config.yaml
hidden_act: "gelu"
norm: "layernorm"
norm_place: "pre"
max_grad_norm: 1.0
max_steps: 5576
MLP neurons of a small language model. Each row is named by its layer, matrix (up: input weights) and neuron, and shows model dimensions 48-175. Each number is 50 + 10 x the weight over its row's rms, rounded and kept within 0 to 99.
After each neuron's rows, "fires after" lists the tokens most often just before its 100 highest values on Wikipedia text that the model never trained on.

L6.up529:25 43 65 58 57 42 61 30 47 36 47 62 58 54 60 51 55 28 29 32 61 41 44 47 55 57 34 70 67 38 29 56 54 47 38 51 55 39 53 57 38 48 47 56 39 53 43 43 60 74 55 39 67 50 49 44 59 41 44 52 40 39 40 64 55 48 60 50 46 63 58 39 35 41 53 56 56 54 35 59 61 43 49 52 49 68 45 39 63 55 39 43 28 52 43 33 54 57 66 60 39 53 59 50 39 42 40 47 55 42 64 42 43 36 50 61 58 64 59 50 55 54 39 50 46 54 46 51
fires after: " in", " A", " a", ",", "born", " In"

L4.up555:49 44 49 58 59 34 50 45 46 47 49 39 59 55 46 66 45 66 52 45 71 59 48 32 38 40 44 44 61 36 43 51 75 51 46 24 64 50 37 52 45 47 73 49 32 53 46 62 56 59 48 69 47 55 42 30 34 32 53 47 67 46 45 46 61 49 42 47 44 41 54 48 55 40 51 52 42 40 61 57 45 62 50 66 61 63 58 60 59 60 42 52 46 59 47 19 51 47 48 43 50 73 63 31 52 55 51 54 42 29 71 40 46 31 45 51 46 70 39 52 55 49 52 60 61 50 56 55
fires after: " pro", " sub", " ca", " con", " de", "act"

L4.up476:43 39 57 52 47 45 47 61 54 42 45 41 43 44 49 44 48 65 57 27 52 55 58 39 37 56 51 42 46 44 44 48 53 52 54 58 43 53 52 39 49 34 54 55 37 44 31 39 61 54 61 59 40 53 41 45 54 52 30 36 71 65 67 65 47 52 61 48 46 52 46 56 24 43 64 63 55 38 53 53 42 54 72 43 55 48 54 65 53 57 49 44 50 51 57 38 52 60 55 38 55 47 46 56 70 62 51 70 51 29 51 38 50 55 44 58 60 52 38 46 56 52 68 50 59 34 52 61
fires after: "s", " de", " dis", " re", "-"

L4.up492:40 41 57 41 57 50 48 61 46 54 64 47 49 50 52 59 49 43 54 39 47 25 60 52 51 46 36 39 56 46 57 30 44 65 43 49 56 57 43 40 47 37 45 54 53 51 52 67 54 52 46 56 34 44 54 41 48 50 43 60 52 40 34 24 60 39 71 59 53 32 63 62 41 43 63 46 38 44 30 45 44 54 55 58 33 63 51 61 44 58 37 67 55 35 52 39 45 43 55 51 62 66 43 43 68 34 45 63 51 52 76 16 47 42 51 39 42 52 26 52 40 77 35 44 46 69 47 61
fires after: " Pro", "lo", " |", " Ro", "o", "com"

L6.up68:40 43 38 38 57 29 49 36 61 57 67 45 60 43 59 53 52 51 49 51 49 29 58 32 57 63 40 48 65 50 49 50 60 67 36 33 49 49 58 57 40 46 51 30 47 48 42 52 61 57 64 53 49 61 60 46 32 53 56 64 39 77 59 41 60 43 63 54 39 58 54 43 55 52 56 52 54 42 36 53 55 44 48 46 45 31 51 54 64 49 43 47 53 56 55 61 46 53 58 42 61 34 55 53 50 42 42 63 61 33 50 40 41 58 55 77 48 63 33 62 53 63 31 69 50 52 38 46
fires after: " ", " T", "est", "oc", "ic"

L4.up180:50 34 47 30 46 50 51 60 48 61 52 55 52 50 47 66 52 51 45 54 66 49 43 25 32 52 38 47 61 51 44 48 53 61 48 44 50 55 35 57 35 49 72 54 58 55 45 58 45 31 56 58 63 49 49 42 50 56 46 15 58 45 52 60 60 41 49 56 43 53 36 68 49 65 53 40 50 56 22 28 58 55 72 46 41 41 49 54 40 54 48 55 42 36 65 38 52 52 59 37 48 59 48 48 43 42 46 41 53 49 51 46 62 59 43 45 46 62 50 48 67 38 38 63 72 58 44 75
fires after: " In", " in", " ex", "op", " or", "in"

L4.up128:34 36 50 57 62 28 47 45 38 44 65 62 49 46 28 50 48 65 61 35 65 46 32 37 57 41 46 53 53 47 34 43 57 55 59 40 67 55 48 46 45 57 62 52 54 56 42 60 67 58 50 46 51 55 46 50 43 43 45 43 63 58 28 48 53 56 38 41 60 44 56 42 57 55 49 54 63 51 58 53 63 42 53 74 30 71 61 60 54 72 40 57 54 65 49 32 38 45 53 45 54 67 54 45 55 50 39 56 49 47 51 37 39 44 59 69 48 49 36 44 51 47 53 41 64 51 24 54
fires after: " con", " Con", " pro", " di", " Pro", " E"

L4.up730:40 46 74 53 47 38 59 48 52 44 50 50 67 41 47 50 34 44 48 43 39 53 49 58 39 51 55 38 42 33 27 39 51 65 45 64 47 59 44 49 47 53 65 54 40 42 53 59 65 49 47 66 48 60 42 45 52 44 63 58 71 42 60 41 54 35 52 59 34 63 43 55 45 43 48 58 65 44 47 51 58 66 60 53 64 54 76 58 63 67 49 55 53 72 75 50 36 56 51 47 48 58 50 53 54 26 44 45 54 45 64 55 54 39 43 44 40 51 40 67 38 67 36 52 56 54 48 40
fires after: " ", " |", " a"

L6.up106:28 48 67 63 41 51 39 49 49 48 66 52 55 43 41 52 51 31 40 35 65 37 56 44 33 48 40 58 51 42 47 46 36 39 43 35 54 41 67 47 33 45 49 52 38 42 42 55 55 57 52 63 56 55 51 55 49 38 50 51 54 48 33 62 52 49 51 43 51 53 47 36 67 29 61 41 67 63 32 51 74 49 54 48 45 67 54 57 54 64 46 62 42 50 45 39 39 70 61 35 48 42 59 42 56 51 37 52 50 53 60 51 49 48 53 50 62 68 49 61 55 60 44 54 59 72 44 57
fires after: " f", " a", " se", " A", "|", " con"

L4.up228:38 38 59 68 56 52 36 38 48 33 45 38 60 34 44 60 65 47 42 45 57 38 56 49 61 47 43 54 60 35 67 39 54 56 48 64 63 55 62 50 37 38 48 57 29 51 49 49 48 43 54 52 60 51 47 56 40 47 59 49 49 42 52 49 46 56 56 35 34 51 40 51 53 50 52 58 54 65 39 76 43 48 55 43 46 60 65 68 53 46 49 43 26 46 56 35 53 58 53 38 55 50 46 43 63 51 42 53 57 43 46 45 47 44 54 65 67 56 44 69 52 44 57 70 71 66 36 54
fires after: " in", " con", " as", " a", " at"

L4.up343:52 52 44 49 48 53 53 46 42 69 56 57 50 61 49 37 44 43 40 56 46 42 36 46 41 59 50 49 80 48 47 48 51 60 49 62 52 62 48 34 41 49 60 49 36 18 28 43 38 40 45 63 30 78 65 45 55 57 43 48 54 54 48 28 53 50 45 32 45 49 50 42 45 48 61 44 49 45 48 57 53 34 57 45 40 54 50 52 45 49 48 51 50 58 67 43 49 70 64 52 70 48 72 58 51 57 45 55 53 55 42 43 59 64 68 65 65 55 50 53 29 68 46 54 58 41 45 72
fires after: " United", " R", " Ra", " A", " N", " m"

L6.up431:61 58 34 47 47 47 65 50 57 54 70 31 41 54 51 39 65 43 51 45 40 32 57 42 48 71 40 50 37 46 45 43 62 74 40 60 63 54 43 41 49 37 55 45 49 49 38 54 67 60 41 52 47 67 68 26 55 56 50 54 60 52 48 55 40 35 41 42 38 33 46 51 55 49 55 45 50 54 38 45 47 32 58 54 43 58 58 45 58 37 52 46 56 62 47 51 41 63 51 35 63 37 46 67 64 56 43 42 46 44 65 45 52 46 55 58 54 57 55 40 55 41 26 34 51 52 47 61
fires after: " T", " A", " H", " He", " D", " N"

L4.up29:58 45 61 43 48 50 49 45 60 59 38 38 42 53 56 41 44 28 39 59 57 48 55 31 48 53 34 46 48 33 42 54 63 44 43 55 58 55 43 53 49 46 30 46 63 38 50 50 62 55 44 75 48 69 62 54 51 42 63 59 56 41 41 37 62 47 71 50 44 40 57 72 73 39 47 45 71 56 33 58 32 39 40 50 40 59 49 51 75 52 45 51 42 49 65 59 45 61 60 55 57 37 57 58 60 53 44 52 52 29 54 57 48 48 48 43 43 50 50 64 56 77 42 61 59 59 42 51
fires after: " ", " J", " T", " p", "D"

L4.up292:39 36 52 49 50 37 57 45 58 50 48 60 45 56 66 58 42 68 38 36 48 38 44 55 47 33 51 30 51 42 60 47 55 48 59 44 66 52 36 37 36 64 51 63 41 43 40 51 59 40 46 54 38 48 46 53 63 66 50 32 54 54 57 55 41 36 38 41 41 52 52 39 42 33 54 46 55 41 41 54 65 45 46 58 36 31 40 79 61 42 33 45 41 49 53 45 59 54 60 54 60 65 35 47 56 58 44 68 45 41 41 29 56 49 62 49 59 49 34 48 56 54 41 66 66 54 56 54
fires after: " con", " Con", " re", " (", " dis", " inter"

L4.up193:39 41 49 49 60 25 57 58 61 43 61 53 70 36 63 54 53 65 66 38 52 26 47 45 49 44 33 57 55 48 46 51 47 53 35 35 54 58 54 47 45 60 65 51 38 52 59 62 51 54 45 56 33 47 41 48 57 42 61 57 58 43 51 52 57 45 37 48 44 53 55 48 33 38 42 42 53 60 51 36 56 53 46 60 46 73 85 59 66 65 45 39 46 60 74 33 49 44 46 41 59 51 27 46 57 48 44 72 55 46 51 52 65 65 48 52 45 49 25 50 60 57 38 56 69 65 54 40
fires after: " ", " con", "\n", " (", " di", "-"

L4.up549:36 48 53 59 53 38 65 47 50 60 78 52 76 58 47 46 46 51 44 48 53 44 52 20 37 60 53 50 68 57 44 63 69 42 56 40 49 40 27 53 43 50 52 43 51 47 50 46 47 53 41 61 59 42 61 43 49 49 42 40 58 47 56 61 50 40 59 60 31 45 37 59 57 42 69 59 58 50 44 57 66 46 52 55 56 44 61 50 51 57 60 41 47 74 51 33 48 48 67 39 61 43 58 56 42 28 54 53 44 53 47 53 66 50 42 58 53 63 43 62 54 56 54 50 66 57 43 44
fires after: " ex", " c", "ed", " in", " dis", "lic"

L4.up314:33 49 55 59 38 42 55 55 69 40 55 49 41 58 42 57 59 46 44 46 50 39 53 45 51 51 61 44 58 42 55 41 56 46 37 47 45 46 57 46 44 57 53 60 40 43 45 46 42 44 60 58 45 68 52 52 46 50 47 37 40 57 38 55 57 41 36 35 28 60 43 44 42 45 44 36 63 39 68 51 40 61 62 56 28 48 47 51 75 52 39 49 51 58 58 45 43 51 38 48 61 60 61 22 46 66 56 54 73 37 59 45 52 42 67 48 59 49 47 55 41 52 38 49 63 56 40 65
fires after: " M", "|", " October", "com", " W"

L4.up306:56 53 56 44 47 54 60 62 40 50 51 68 36 56 48 33 37 60 45 50 36 40 42 60 64 49 52 48 59 56 54 71 59 58 46 39 60 68 43 51 46 52 54 70 39 43 39 51 52 45 43 53 45 69 59 58 50 52 32 51 43 58 37 45 65 47 46 50 36 39 61 53 57 59 59 34 58 40 39 40 65 47 53 67 72 26 54 56 40 49 38 61 40 57 57 44 54 35 69 41 51 59 52 35 59 67 39 66 51 52 57 27 52 48 47 46 50 40 37 61 53 59 39 59 57 34 52 54
fires after: "ur", " Con", " Or", " Mo", " inter"

L6.up401:34 48 66 58 54 34 69 41 46 42 40 41 78 57 46 62 64 44 46 55 40 50 52 37 56 50 54 58 53 53 14 43 50 58 45 36 60 45 46 50 46 38 63 37 45 47 58 61 45 47 40 37 49 47 57 36 46 42 62 45 55 60 46 57 61 44 40 54 56 46 31 59 48 51 61 60 33 69 42 48 59 52 50 47 40 49 60 50 55 41 53 37 56 66 50 41 54 39 48 46 43 54 48 36 55 35 56 59 64 48 43 50 54 29 58 53 63 54 41 80 49 63 42 57 48 75 53 49
fires after: " |", ",", " and", " was", " to"

L4.up512:42 44 67 50 43 31 55 41 46 44 44 60 68 40 53 54 56 26 47 42 45 30 48 48 39 44 54 43 70 46 37 28 50 55 48 49 64 44 40 50 45 55 56 43 48 33 60 61 42 54 46 45 46 50 52 54 48 38 44 56 57 42 60 51 58 52 50 59 40 35 35 37 56 51 72 50 28 59 42 30 43 58 58 51 50 69 74 47 57 56 45 69 55 58 53 56 37 62 49 39 36 49 59 45 63 38 36 47 58 46 68 56 59 52 46 45 55 60 12 65 44 67 49 43 62 66 49 73
fires after: " |", " "

L4.up105:33 50 44 69 58 45 71 67 50 39 54 56 48 38 46 49 66 48 47 57 65 26 47 56 46 50 42 32 51 56 49 37 43 69 53 66 62 39 47 38 37 36 59 42 56 41 56 43 49 48 65 61 53 42 46 41 48 31 65 40 40 49 63 53 50 40 44 33 44 61 38 40 49 51 52 52 68 40 46 38 41 65 55 46 42 49 54 56 47 36 43 72 55 37 46 43 38 55 37 41 62 48 44 42 42 57 52 47 55 36 61 55 40 38 42 67 56 49 45 62 36 56 28 62 62 63 44 47
fires after: " m", " M", "|", " the", " R", " c"

L6.up678:37 38 54 46 51 40 40 63 38 64 48 55 46 48 70 69 36 51 43 58 50 46 44 58 37 55 60 52 66 29 37 67 58 42 45 48 63 55 30 48 41 53 57 65 52 48 28 52 53 64 47 49 47 53 59 38 47 42 44 29 74 51 53 53 47 41 55 63 34 61 29 66 59 63 60 42 61 46 36 52 56 44 53 66 41 30 51 60 62 49 42 40 44 48 53 55 59 44 68 55 38 46 66 31 43 50 41 55 43 41 46 37 52 58 48 70 49 42 36 57 53 44 33 54 62 41 54 60
fires after: " con", " at", " in", " re", " Con"